Part of a small language model's weights: width 320.
MLP neurons of a small language model. Each row is named by its layer, matrix (gate and up: input weights; down: output weights) and neuron, and shows model dimensions 176-239. Each number is 50 + 12 x the weight over its row's rms, rounded and kept within 0 to 99. A neuron's up and down rows have the sign that makes its largest values positive.
After each neuron's rows, "fires on" lists the tokens most often at its 100 highest values on Wikipedia text that the model never trained on.

L5.gate517:26 71 43 56 76 54 61 54 33 41 48 53 37 32 49 48 44 59 37 46 70 65 51 73 53 56 48 47 53 34 46 57 33 46 47 64 48 47 32 64 61 65 39 59 54 50 49 49 71 46 54 32 52 48 61 42 64 56 64 52 68 48 50 42
L5.up517:48 45 39 43 48 50 59 62 37 73 45 58 37 54 46 47 48 45 60 64 48 57 65 29 36 61 41 35 24 62 38 46 47 37 63 60 50 59 40 49 53 49 28 52 46 48 49 51 44 61 77 41 51 44 46 54 46 69 54 51 43 58 54 71
L5.down517:67 60 71 54 56 74 57 43 50 59 52 63 48 39 57 45 12 61 61 35 50 73 27 42 66 40 43 64 60 35 50 63 38 49 52 35 45 31 63 66 69 54 42 50 54 76 63 55 33 55 41 56 37 41 77 39 60 49 55 55 48 50 55 66
fires on: " |", " was", " ", " of", "1", " the"

L5.gate615:58 70 76 60 63 62 57 39 40 64 61 47 66 47 59 44 41 35 43 66 47 39 35 66 41 42 41 42 51 25 44 44 64 40 29 67 65 54 55 55 50 52 48 46 30 41 59 32 52 57 35 39 56 57 71 53 50 18 37 53 53 41 44 53
L5.up615:52 61 49 62 64 58 68 52 43 47 58 42 66 61 56 56 51 35 35 26 63 50 42 42 46 45 50 42 88 41 59 28 40 56 51 44 66 41 60 46 41 59 38 52 57 24 64 37 69 64 54 52 44 50 55 48 64 24 53 44 64 72 53 46
L5.down615:35 54 53 44 62 54 46 77 48 58 59 31 46 80 39 52 51 37 37 34 59 50 36 55 47 47 75 38 60 69 36 49 54 53 48 41 58 57 53 38 68 66 56 37 39 41 52 71 57 30 56 26 41 30 48 44 48 32 49 40 69 71 47 40
fires on: " |", "3"

L5.gate544:63 56 73 41 54 66 27 30 50 59 57 51 56 44 72 40 68 61 64 43 58 67 59 53 19 58 37 55 62 55 75 50 59 54 28 50 57 46 57 63 37 53 32 54 33 43 69 58 54 33 24 63 33 55 61 44 37 39 73 49 51 64 49 51
L5.up544:34 47 51 29 39 48 45 56 40 37 66 66 55 58 55 51 69 44 53 32 68 63 50 52 62 63 59 47 61 56 56 51 54 42 49 44 54 54 39 44 44 27 26 37 47 59 78 54 59 35 38 46 52 47 60 61 51 25 65 50 42 50 55 83
L5.down544:27 51 33 63 20 52 48 80 42 37 41 63 58 57 31 40 41 54 52 61 45 64 67 55 67 71 30 30 76 70 65 71 52 45 55 66 59 57 51 42 57 33 51 38 78 45 36 72 52 38 51 43 37 44 44 55 39 45 65 39 45 52 44 46
fires on: "0", "1", "2", " |", "4", "6"

L5.gate254:66 51 43 54 55 41 35 34 48 40 84 54 71 69 42 47 49 32 57 48 36 48 56 49 35 50 51 43 47 55 40 79 63 53 44 52 36 64 49 41 52 61 54 65 66 52 48 29 69 54 45 44 57 35 76 46 48 36 48 61 37 45 66 45
L5.up254:64 48 61 66 38 58 40 27 55 52 47 68 62 60 65 35 34 27 78 62 51 45 52 51 66 46 52 57 48 59 45 48 63 73 50 63 37 47 62 45 31 44 70 53 73 46 20 46 57 39 49 46 49 34 45 49 57 68 61 49 47 36 48 45
L5.down254:42 47 38 78 45 70 45 44 26 46 71 73 69 71 50 69 50 54 49 59 51 47 66 53 44 45 43 35 22 64 49 51 59 76 42 60 35 37 60 31 59 32 60 66 57 34 36 54 49 46 67 62 51 52 55 42 52 48 64 62 46 73 59 48
fires on: "\n", ".", "9", " ", " |"

L5.gate829:45 78 50 57 49 49 56 32 42 68 61 32 54 42 46 48 45 42 44 45 53 30 30 75 55 28 65 38 46 60 50 64 42 41 48 46 55 64 40 65 59 60 27 53 51 41 48 70 64 60 40 61 34 61 42 29 36 36 51 45 49 56 66 49
L5.up829:37 57 80 54 44 44 43 57 34 44 57 66 52 43 52 79 45 61 60 50 60 51 56 51 36 43 74 55 64 17 52 61 54 65 52 36 57 28 42 31 43 52 68 54 64 46 46 50 46 47 32 52 57 46 57 55 49 53 32 31 41 46 22 35
L5.down829:39 52 55 56 56 65 56 58 61 37 46 69 44 59 35 63 37 48 41 55 63 60 47 44 65 58 64 85 39 46 46 46 59 47 43 54 39 50 52 61 43 59 41 58 40 44 60 46 61 56 45 52 24 22 33 42 58 46 23 43 53 40 37 52
fires on: "\n", " W"

L5.gate471:60 53 39 57 52 71 29 45 52 40 54 55 66 53 72 45 33 58 45 62 33 57 34 43 50 27 76 47 50 40 13 58 32 64 48 65 35 64 44 52 47 51 51 39 55 60 73 66 49 62 61 53 52 55 40 56 41 61 61 48 27 50 49 49
L5.up471:49 63 51 18 37 44 52 47 39 30 41 49 20 59 54 65 47 45 46 47 71 29 36 42 52 48 44 62 30 30 41 44 55 22 54 45 41 44 63 44 43 67 50 30 39 51 67 48 43 51 74 46 60 51 64 47 31 58 62 72 61 36 48 41
L5.down471:51 74 68 39 42 54 48 45 47 51 54 51 56 41 63 58 59 59 47 40 55 60 70 46 51 74 30 57 60 31 54 23 47 61 41 36 56 50 59 31 55 44 43 55 37 60 64 30 33 53 57 42 54 45 52 58 43 52 47 35 62 53 29 58
fires on: ",", ".", "9", ";"

L5.gate821:75 45 70 38 53 59 54 45 45 28 60 20 68 57 56 57 39 52 61 41 35 61 41 51 70 55 70 50 57 54 38 39 47 37 39 68 83 36 39 27 52 46 43 47 58 42 58 77 53 54 54 48 60 44 50 52 61 57 12 37 74 30 42 46
L5.up821:64 48 44 69 61 55 71 50 49 42 51 36 55 46 51 44 54 56 31 62 33 40 26 57 55 49 46 71 62 67 60 43 68 47 67 33 53 48 23 61 25 34 48 55 51 46 51 47 51 72 20 70 63 50 56 48 59 64 34 65 52 50 45 27
L5.down821:58 51 57 50 68 37 76 44 35 46 73 54 45 40 54 53 37 43 57 37 43 52 48 33 58 64 48 28 27 51 36 34 64 45 48 83 33 42 62 38 72 40 58 31 50 72 42 42 61 52 41 38 61 54 44 74 29 22 52 41 49 43 53 59
fires on: ".", " and", " but", " a"

L5.gate228:68 47 36 75 43 71 39 57 59 62 69 23 54 40 42 40 50 55 69 42 43 58 50 47 47 52 66 54 37 44 40 46 47 63 40 36 33 67 43 40 46 34 43 57 57 45 15 59 59 75 34 54 52 57 66 81 46 41 49 52 40 74 56 31
L5.up228:55 56 46 33 61 74 51 65 51 44 46 51 58 37 49 37 42 57 54 41 50 40 70 57 66 36 50 53 57 59 56 40 50 33 80 47 69 46 40 39 36 52 48 64 50 67 36 54 74 38 36 50 41 49 69 59 49 58 42 34 38 54 62 43
L5.down228:50 62 48 59 42 67 39 56 34 59 42 64 56 58 68 56 59 20 58 54 37 38 46 56 51 25 43 52 59 35 39 43 61 28 39 64 62 35 60 45 37 43 46 28 39 45 53 49 46 46 51 57 46 55 63 65 47 69 18 45 72 44 52 37
fires on: " ", " of", " appointed", "-", " named", " elected"

L5.gate393:52 16 42 48 54 65 59 49 44 62 28 31 49 50 60 26 48 45 40 57 60 46 45 59 41 67 66 60 56 52 62 52 43 54 35 51 44 35 39 37 66 53 31 47 76 51 58 56 48 51 41 43 42 16 56 55 40 45 37 46 54 63 66 32
L5.up393:50 37 53 49 40 61 58 42 43 75 60 30 37 37 51 45 56 45 27 70 48 39 68 41 56 55 54 72 57 38 67 57 50 49 50 42 48 28 41 47 55 39 54 69 39 61 52 52 52 65 33 30 39 44 28 33 52 59 46 37 54 38 44 38
L5.down393:52 50 28 52 51 79 57 49 49 46 61 42 68 56 49 37 65 58 50 73 46 22 38 60 61 56 44 32 46 52 41 38 53 56 51 66 58 36 44 52 47 42 50 55 55 48 57 49 55 53 62 38 55 31 61 61 55 64 47 50 53 57 55 45
fires on: " ", "9", "-", "4"

L5.gate655:51 57 54 37 54 57 71 69 65 42 56 32 43 36 56 46 41 40 70 48 27 49 50 42 39 46 47 49 34 45 26 74 69 42 56 44 56 49 61 74 52 42 56 62 65 58 44 38 58 38 40 47 38 42 52 19 55 63 35 51 48 50 54 55
L5.up655:63 46 60 32 27 64 58 56 37 73 42 59 48 63 60 51 37 50 55 56 48 52 57 62 54 41 36 58 38 57 46 48 43 56 58 66 24 38 50 41 41 60 70 43 49 55 53 66 65 45 65 72 47 54 25 36 65 50 39 42 28 33 45 54
L5.down655:39 45 59 68 64 32 40 31 47 47 53 53 42 51 74 59 63 38 44 57 60 41 46 68 56 48 46 63 58 38 60 32 53 42 50 45 39 58 44 45 42 67 25 51 33 60 51 40 61 45 63 56 41 44 35 58 69 50 59 63 52 55 55 34
fires on: " but", ",", ";", "."

L5.gate73:72 50 44 52 43 51 53 64 46 52 56 45 53 46 27 48 52 35 36 41 58 32 32 73 46 62 51 53 57 43 38 57 54 58 56 76 56 81 54 49 65 61 35 64 50 58 50 59 58 70 54 51 80 64 41 51 60 28 53 51 52 56 38 51
L5.up73:48 41 42 38 53 74 45 37 70 34 53 58 74 20 45 40 41 41 55 45 19 33 59 58 52 50 49 60 40 44 47 55 36 54 54 71 41 76 59 72 62 29 56 65 49 60 59 56 35 50 68 53 51 64 56 44 61 29 57 49 34 53 49 58
L5.down73:35 37 55 33 69 51 21 50 46 63 34 31 45 58 28 52 27 29 54 61 43 38 27 47 46 36 65 43 34 46 59 43 54 68 59 49 51 64 43 39 60 37 64 44 33 50 68 46 49 51 43 48 40 69 35 54 51 41 37 64 36 57 51 52
fires on: "1", "2", "8", "9", "–", "4"

L5.gate117:27 41 76 46 35 48 45 57 41 52 53 37 33 62 55 34 53 61 37 50 61 47 40 63 55 39 54 47 31 52 37 59 52 46 64 73 56 26 63 55 39 48 42 40 48 43 35 54 41 48 61 48 51 48 47 53 59 75 48 38 60 30 38 43
L5.up117:34 60 54 50 47 41 42 60 58 50 58 46 62 34 62 38 50 58 43 32 37 42 56 39 57 50 55 69 52 48 46 43 36 33 74 37 46 59 72 52 60 62 32 51 44 32 50 39 56 55 48 49 71 39 72 60 69 47 58 59 47 68 52 47
L5.down117:52 24 56 64 56 36 56 52 49 31 54 41 39 63 58 63 44 53 49 55 51 62 46 51 80 49 53 45 46 31 27 51 65 70 48 52 33 43 59 31 47 46 50 61 49 45 46 44 46 37 59 48 61 45 37 40 32 31 57 43 51 57 60 61
fires on: " f", ",", " F", " W"

L5.gate406:64 44 56 57 55 51 32 65 56 66 48 33 60 40 58 47 49 65 31 67 63 58 32 42 50 54 36 67 57 44 46 51 56 40 51 55 35 37 56 55 28 56 36 56 54 43 71 61 39 44 40 70 35 32 49 43 42 61 60 50 28 45 48 61
L5.up406:36 66 39 56 57 64 55 32 49 58 56 20 38 38 50 65 51 58 30 50 38 73 65 58 53 57 56 26 47 51 60 56 43 60 44 66 58 60 54 68 59 59 64 56 66 62 40 42 33 55 46 68 49 54 52 47 49 36 77 50 62 48 62 66
L5.down406:63 58 47 55 48 54 29 42 61 55 73 47 50 48 58 42 49 52 45 53 55 42 57 61 52 62 30 44 56 24 51 24 59 45 70 64 60 36 60 49 60 35 65 54 39 65 43 51 69 43 53 52 33 26 71 37 52 72 45 47 70 46 44 55
fires on: "9", " the", " a", ")", " |"

L5.gate766:59 41 65 46 41 51 30 58 54 50 60 26 61 49 47 37 35 38 53 44 76 33 47 55 52 37 68 42 44 57 31 57 53 62 53 43 49 53 49 49 58 52 55 44 56 55 54 84 26 30 63 35 55 26 84 65 30 58 38 63 51 47 79 49
L5.up766:68 53 79 46 32 35 47 49 54 54 50 52 61 59 55 28 57 49 46 62 48 11 25 40 53 46 69 57 46 57 42 63 51 48 47 66 50 75 27 59 38 51 49 53 45 29 57 18 47 65 44 64 51 63 73 33 60 49 60 42 49 43 78 39
L5.down766:45 47 54 44 40 41 38 49 49 35 49 38 37 24 60 70 86 59 67 64 51 36 63 64 52 61 37 66 49 56 53 41 41 55 53 80 39 62 33 79 55 58 37 53 61 63 32 35 33 26 35 55 44 50 71 56 63 52 41 39 63 64 37 40
fires on: " as", " the", " a", " an", " became", " with"

L5.gate268:64 60 52 52 57 45 58 36 66 48 66 42 53 52 55 44 69 45 41 51 68 39 33 47 41 44 53 66 40 70 50 68 62 47 60 71 40 58 62 57 39 53 43 46 65 06 64 32 44 69 20 62 47 42 56 50 61 32 50 47 77 38 47 33
L5.up268:63 53 59 41 41 58 20 30 44 57 63 62 61 51 52 54 28 57 53 41 44 77 48 49 49 45 57 54 59 52 33 30 60 42 40 53 78 50 24 38 39 49 51 70 38 52 48 55 60 48 40 74 68 48 31 66 62 61 51 40 53 49 51 58
L5.down268:36 35 55 57 54 71 57 59 36 44 44 43 49 35 42 49 41 42 41 62 45 44 63 51 41 81 57 27 55 60 42 36 53 47 44 57 54 65 59 57 48 49 71 36 53 35 41 42 39 72 68 50 50 46 63 47 53 51 37 50 40 49 22 43
fires on: "\n"

L5.gate339:59 56 42 64 52 38 61 42 34 40 51 46 66 52 35 50 52 31 45 32 59 50 63 36 49 75 56 50 36 47 42 36 34 54 51 71 29 55 62 47 48 60 63 59 42 36 49 44 53 38 52 55 58 45 32 27 37 35 48 60 56 49 46 35
L5.up339:49 49 37 53 39 42 43 57 41 76 29 45 53 58 57 69 28 38 73 47 67 52 50 34 31 41 54 56 63 46 47 59 62 32 44 61 31 61 61 60 70 41 48 63 49 54 58 49 62 30 68 52 40 62 49 47 32 59 55 35 71 43 27 53
L5.down339:39 65 57 59 76 53 44 49 77 54 54 65 46 49 39 50 56 37 36 53 61 49 71 52 41 53 43 51 74 68 33 39 46 44 36 50 29 54 53 41 69 46 44 55 46 60 38 62 48 51 54 34 66 53 54 49 34 26 56 62 63 40 51 51
fires on: " ", "–", "2", " September", "1"

L5.gate348:21 51 68 43 70 42 26 50 44 52 56 23 48 20 53 48 22 53 46 68 35 52 51 48 35 50 63 42 45 49 33 48 53 24 41 67 81 57 48 51 48 65 28 67 48 35 40 64 37 51 55 49 57 14 62 65 53 58 52 59 44 22 71 48
L5.up348:47 39 37 44 40 25 38 64 46 67 44 63 31 33 49 69 46 57 56 59 42 64 43 35 31 62 40 22 50 46 55 36 48 62 42 47 62 45 35 36 56 60 66 40 29 23 57 45 46 73 48 63 27 46 60 46 43 68 66 56 68 55 36 42
L5.down348:26 48 50 48 69 56 21 54 36 63 51 48 47 44 56 58 31 25 47 38 67 42 87 65 51 63 46 54 53 43 57 63 60 55 45 60 52 59 60 47 50 50 48 57 53 82 44 50 43 53 41 32 62 42 66 58 44 44 56 37 54 59 53 39
fires on: " the", ":", " a", " that", "5", " by"

L5.gate315:48 65 53 42 50 50 47 37 25 42 51 62 67 56 61 54 35 57 44 69 54 44 51 38 40 48 44 70 53 44 46 41 51 25 56 34 51 51 61 86 57 42 99 57 41 47 40 38 55 59 36 30 63 54 51 35 42 59 48 54 65 61 49 38
L5.up315:44 64 37 38 71 41 59 43 51 54 48 62 53 36 71 50 56 52 53 64 38 55 53 46 40 40 33 54 40 36 29 54 56 51 47 52 57 62 38 68 51 33 61 56 49 55 62 63 68 53 59 58 57 53 40 62 47 47 46 71 32 36 43 68
L5.down315:56 64 46 40 42 42 48 63 72 33 37 34 51 42 53 57 72 55 48 52 60 45 61 35 62 41 53 60 62 82 54 32 58 48 12 41 51 50 54 54 67 62 49 60 41 55 37 73 47 27 52 36 63 27 59 42 55 35 38 31 41 83 37 35
fires on: "1", "6", "7", "3", "8"

L5.gate787:38 44 48 40 44 49 50 36 67 51 45 39 46 49 62 45 26 42 53 41 37 37 53 38 41 59 59 69 66 17 52 45 51 55 47 55 63 56 47 49 56 55 66 57 37 61 54 66 44 38 41 58 73 59 52 22 26 36 56 80 63 43 39 34
L5.up787:57 84 68 63 71 43 68 47 51 68 40 51 40 56 43 61 56 49 44 62 52 53 44 45 45 45 35 26 47 45 65 74 56 40 56 49 38 32 55 62 55 45 47 64 60 69 28 41 44 53 27 40 53 81 58 47 35 54 38 40 44 47 49 22
L5.down787:65 52 45 70 47 62 61 47 51 25 53 52 42 51 60 61 43 69 40 60 53 32 42 55 74 39 35 14 45 43 53 41 69 58 52 61 57 54 50 34 67 70 40 44 32 72 52 47 44 53 35 68 64 42 45 64 48 62 69 32 31 74 53 30
fires on: ".", " (", " "

L5.gate708:70 79 41 50 52 62 73 42 45 56 56 40 53 38 53 44 60 38 67 62 57 61 44 58 36 42 43 68 26 31 37 49 49 56 38 60 31 39 43 44 63 51 42 64 48 44 55 44 63 39 72 33 40 44 50 49 27 65 34 76 46 48 43 61
L5.up708:54 41 45 54 35 73 28 53 57 35 52 78 33 25 43 81 43 60 57 43 58 39 60 51 63 25 37 57 51 34 43 49 37 51 62 55 53 38 57 53 62 56 38 34 74 56 65 43 43 38 61 53 67 31 50 43 53 28 46 51 35 79 50 47
L5.down708:42 51 53 44 57 45 40 50 53 49 66 30 57 48 42 52 37 55 41 63 44 53 57 55 54 46 55 21 26 48 54 55 30 48 52 48 60 76 53 61 72 46 44 62 44 51 38 55 48 41 36 62 52 66 63 46 60 49 47 47 59 55 45 46
fires on: " on", " of", "',", ",", " |", " in"

L5.gate731:69 78 53 36 70 61 57 24 54 38 52 39 35 24 36 52 41 41 51 49 50 56 29 40 48 64 49 59 50 68 29 57 41 41 41 63 51 51 53 52 49 54 73 61 18 53 52 57 70 49 47 27 44 45 45 33 43 36 48 20 49 58 63 47
L5.up731:43 69 47 64 44 22 51 46 46 51 47 39 61 48 49 64 40 58 66 40 35 47 35 49 73 65 49 55 29 36 63 60 49 25 58 48 44 48 42 54 28 51 56 44 49 57 51 48 58 65 37 56 65 73 62 58 41 55 51 37 43 37 45 23
L5.down731:40 39 40 32 43 49 72 48 39 47 51 41 49 37 55 50 52 34 56 37 53 72 51 54 78 49 49 52 37 26 63 35 64 37 50 55 30 20 62 48 46 35 42 40 36 50 53 56 44 34 49 27 54 33 64 53 54 40 41 64 48 55 64 38
fires on: "1", " |", ".", " ", "3", "4"

L5.gate108:37 62 50 72 50 50 44 51 47 40 53 38 49 51 51 58 46 60 44 50 53 58 57 44 12 53 38 62 35 49 55 55 60 31 65 59 48 55 32 48 51 40 50 60 49 57 58 43 59 62 52 55 27 40 53 70 39 30 67 40 48 46 52 74
L5.up108:48 64 57 68 58 33 66 48 65 45 87 56 40 70 49 34 38 59 48 44 60 46 48 64 40 59 40 32 48 47 58 51 37 57 64 60 61 45 69 51 47 60 51 69 57 62 57 59 59 63 50 47 32 39 57 58 31 29 53 53 55 44 45 40
L5.down108:55 50 43 51 28 34 61 58 37 35 70 43 45 72 19 48 44 36 76 40 45 42 36 55 39 46 65 55 55 43 43 47 50 63 48 58 52 54 38 43 48 32 51 57 45 50 49 48 53 59 43 46 48 33 53 61 37 77 49 40 52 35 62 37
fires on: "2", "1", "–", "-", "3"

L5.gate518:61 59 37 39 35 48 58 62 66 54 61 56 48 61 55 37 41 35 64 37 59 37 29 50 35 25 68 29 46 41 30 52 71 46 78 60 54 45 64 68 34 40 53 34 47 47 42 64 37 54 52 59 43 46 47 43 54 87 52 52 75 58 28 42
L5.up518:81 40 56 52 51 61 56 47 52 43 54 52 46 60 71 58 39 47 62 40 63 45 69 41 58 32 38 42 49 50 60 47 40 56 47 45 36 30 70 42 51 48 48 46 55 44 43 53 36 64 68 52 45 50 60 70 42 49 36 55 55 55 54 37
L5.down518:56 28 60 47 40 75 39 68 40 32 64 55 34 23 50 45 46 55 40 51 56 52 44 58 37 59 37 42 47 38 37 26 46 43 34 46 31 60 73 41 65 61 27 55 55 56 38 48 28 49 70 58 50 48 69 46 59 76 34 35 45 29 68 55
fires on: ","

L5.gate818:57 62 43 58 44 72 47 55 61 69 61 49 47 40 38 48 40 70 31 35 36 55 61 48 41 47 59 51 44 53 47 63 45 52 20 48 53 47 54 72 66 52 52 52 45 58 68 32 77 40 58 74 63 37 69 52 66 46 54 57 58 63 53 51
L5.up818:39 45 31 45 37 55 34 59 44 54 40 73 46 47 46 56 60 43 62 43 41 37 56 67 58 53 42 50 52 73 54 40 49 65 79 68 55 39 50 65 54 51 51 45 36 37 53 36 58 46 48 64 59 44 44 49 47 38 64 46 40 49 65 63
L5.down818:57 59 41 61 62 54 55 55 42 62 53 52 40 45 51 74 43 53 49 35 56 54 42 58 47 45 59 55 47 53 46 53 20 36 66 43 36 47 50 73 59 59 29 52 59 68 35 54 40 49 39 62 52 62 47 63 75 46 42 59 71 50 37 47
fires on: " |", "|", " at"

L5.gate76:38 63 53 43 68 69 51 32 45 68 40 37 58 50 50 31 71 52 32 55 48 58 42 68 67 25 44 51 59 54 47 62 42 59 45 32 40 31 32 37 39 65 44 31 35 56 39 76 46 64 58 36 31 48 43 41 48 48 38 52 59 59 30 47
L5.up76:64 54 42 35 42 40 44 47 49 49 43 32 50 60 37 66 45 65 58 59 43 52 39 37 42 69 39 54 44 41 45 78 58 61 27 40 62 63 56 56 55 45 42 69 37 42 48 68 60 39 55 55 50 24 52 30 55 46 41 42 65 44 40 54
L5.down76:52 45 65 66 48 45 56 61 71 36 47 47 33 74 45 60 43 53 55 44 57 44 24 33 53 64 43 50 48 60 30 58 64 50 65 59 42 51 62 69 34 53 48 90 51 62 56 58 56 51 47 70 48 36 55 57 47 54 47 60 43 33 43 54
fires on: "B", "b", " b", "ib", " B"

L5.gate180:46 51 49 41 31 53 57 62 49 43 34 53 65 48 47 35 46 68 58 51 40 54 52 39 45 36 53 53 46 51 50 75 48 47 84 76 37 57 60 34 60 40 48 57 73 62 66 57 44 45 60 60 57 50 39 64 33 46 48 56 45 56 57 45
L5.up180:38 68 50 57 58 53 59 63 45 71 41 52 38 64 44 37 53 30 65 48 63 48 69 57 59 51 53 52 42 56 61 33 46 71 58 62 66 58 78 51 47 45 51 61 50 46 32 30 56 33 31 47 31 52 66 64 60 49 47 36 19 61 43 54
L5.down180:50 69 36 61 38 45 63 43 45 74 43 48 49 67 42 35 69 49 41 47 40 35 40 56 52 52 23 29 53 46 58 36 48 55 61 36 68 34 47 39 53 74 44 33 56 29 46 73 46 49 34 63 25 43 49 48 53 46 54 53 52 36 50 52
fires on: " of", "==", "\n", "-"

L5.gate405:49 55 29 47 68 58 58 59 57 63 46 66 73 42 44 47 31 45 56 41 19 56 52 40 48 60 55 83 12 60 51 56 56 59 54 71 28 64 62 49 46 57 51 55 60 79 36 55 58 57 46 44 56 55 25 53 43 51 46 62 59 51 35 38
L5.up405:43 69 41 52 73 59 49 49 38 44 54 48 51 53 66 60 53 36 66 37 38 41 44 41 63 34 42 80 37 49 49 50 46 46 29 68 53 46 57 50 44 50 47 39 51 55 62 50 50 71 65 47 48 45 51 50 42 64 64 64 43 47 51 50
L5.down405:46 75 54 51 52 51 26 54 37 54 78 59 62 46 38 46 42 25 66 47 49 38 61 53 55 67 62 50 43 41 72 70 26 44 69 57 39 43 66 39 48 50 58 43 54 53 35 48 86 48 57 32 54 62 44 41 36 35 51 56 46 58 58 59
fires on: "0", "9", "8", " ", "1", "2"

L5.gate574:59 42 40 53 52 32 42 55 50 36 47 48 19 50 58 62 57 57 43 57 38 61 42 55 38 42 42 54 58 63 40 32 28 37 44 47 30 41 50 71 29 63 48 67 51 71 25 67 58 50 66 58 48 24 37 44 33 61 42 51 48 51 65 61
L5.up574:63 63 49 48 50 41 35 41 46 52 45 48 32 62 16 66 53 63 43 57 51 47 56 48 52 38 42 50 63 50 50 74 51 32 56 75 53 61 61 58 74 44 53 22 35 65 44 41 48 67 55 67 59 51 56 53 31 48 55 60 55 51 53 53
L5.down574:41 48 42 73 40 55 57 62 39 61 40 52 52 36 63 33 38 48 46 47 24 55 51 36 41 59 40 24 41 38 54 49 56 47 25 54 52 57 38 33 52 54 44 70 39 47 40 42 47 35 36 57 48 23 46 80 57 40 50 41 55 45 47 48
fires on: " and", " but", ",", " ", " the", "-"

L5.gate99:55 50 40 61 46 35 47 50 36 28 42 65 61 47 59 59 47 36 50 61 62 47 43 39 36 51 49 57 29 48 31 57 53 53 71 55 56 54 45 62 45 64 44 71 67 44 42 54 36 57 44 49 42 37 51 57 32 67 50 42 51 40 34 58
L5.up99:60 74 55 39 52 52 25 25 71 60 36 61 49 44 70 56 45 48 44 57 56 57 58 35 48 48 28 40 39 45 35 58 50 59 67 64 55 42 38 44 80 65 34 65 69 44 62 72 42 36 56 49 47 33 35 42 50 49 38 52 51 58 64 71
L5.down99:39 62 90 34 60 39 43 52 41 34 64 69 51 44 57 69 41 72 54 33 30 56 64 44 50 60 31 46 59 55 48 32 32 69 41 59 48 35 73 46 69 50 36 56 48 54 56 48 50 51 56 70 44 36 33 48 59 58 40 41 41 36 43 56
fires on: ",", "'", ";", " +", "1"

L5.gate363:51 45 37 47 60 55 61 65 82 75 42 42 71 47 21 52 34 54 46 80 51 51 45 42 24 56 66 50 27 38 53 56 47 44 39 35 69 42 48 55 50 40 40 42 45 64 51 63 43 82 46 56 49 57 48 33 36 56 64 48 59 38 35 66
L5.up363:59 61 65 46 51 45 49 71 62 51 52 53 54 61 47 46 59 39 60 42 54 55 38 49 44 38 46 63 38 44 53 56 55 65 56 53 44 54 63 42 42 75 46 56 44 47 47 43 64 58 46 18 52 45 60 54 59 62 14 81 69 51 29 63
L5.down363:21 56 49 64 45 78 57 43 48 63 45 40 62 53 59 45 46 48 55 52 48 55 60 51 63 38 50 50 41 58 61 43 42 57 38 35 47 48 52 49 58 48 57 48 63 55 57 70 54 46 61 64 55 55 48 51 44 46 49 47 33 64 76 62
fires on: "9", "2", "4", "3", "7"

L5.gate359:68 64 63 46 42 67 56 59 51 55 37 67 52 60 62 26 64 44 52 46 72 47 47 49 39 46 50 63 61 53 52 36 52 45 43 39 34 53 51 40 52 52 47 33 52 62 41 30 38 57 70 45 39 55 57 32 56 51 55 46 61 57 52 71
L5.up359:49 49 71 52 66 56 68 52 57 61 29 60 39 58 52 49 75 47 58 60 75 28 67 51 42 49 43 33 45 46 51 46 50 39 56 60 37 69 63 61 53 45 58 35 49 44 77 66 46 47 39 38 37 66 74 44 43 33 48 47 47 55 40 26
L5.down359:51 54 71 50 41 49 65 37 53 31 40 53 58 49 47 66 72 64 55 65 66 48 71 37 56 60 47 41 52 61 40 57 57 31 57 56 51 49 57 48 56 52 46 45 37 44 62 57 28 42 21 57 40 45 58 44 28 40 72 62 61 47 56 35
fires on: ",", " ("

L5.gate510:40 45 44 40 51 50 48 56 60 55 56 57 51 67 47 42 53 57 34 65 22 50 60 43 47 58 44 55 40 52 47 47 56 52 53 68 37 59 24 69 60 54 48 72 49 54 58 50 82 37 61 65 62 65 51 69 60 27 50 38 53 58 38 51
L5.up510:54 59 42 49 40 70 38 57 45 53 62 16 57 50 58 56 55 48 35 67 81 45 43 72 37 72 59 49 52 36 68 50 64 60 58 40 66 52 53 44 44 52 33 56 28 49 37 60 65 48 63 37 47 41 48 51 78 37 26 22 35 48 54 58
L5.down510:61 65 32 42 65 38 56 56 33 63 73 54 52 63 32 52 58 47 55 62 52 53 36 55 53 48 57 42 44 56 57 44 37 56 47 27 24 48 46 24 43 48 44 60 59 36 55 75 40 59 60 69 32 45 73 45 64 46 48 54 18 59 39 39
fires on: ".", " U", "1", "-", "Early", "\n"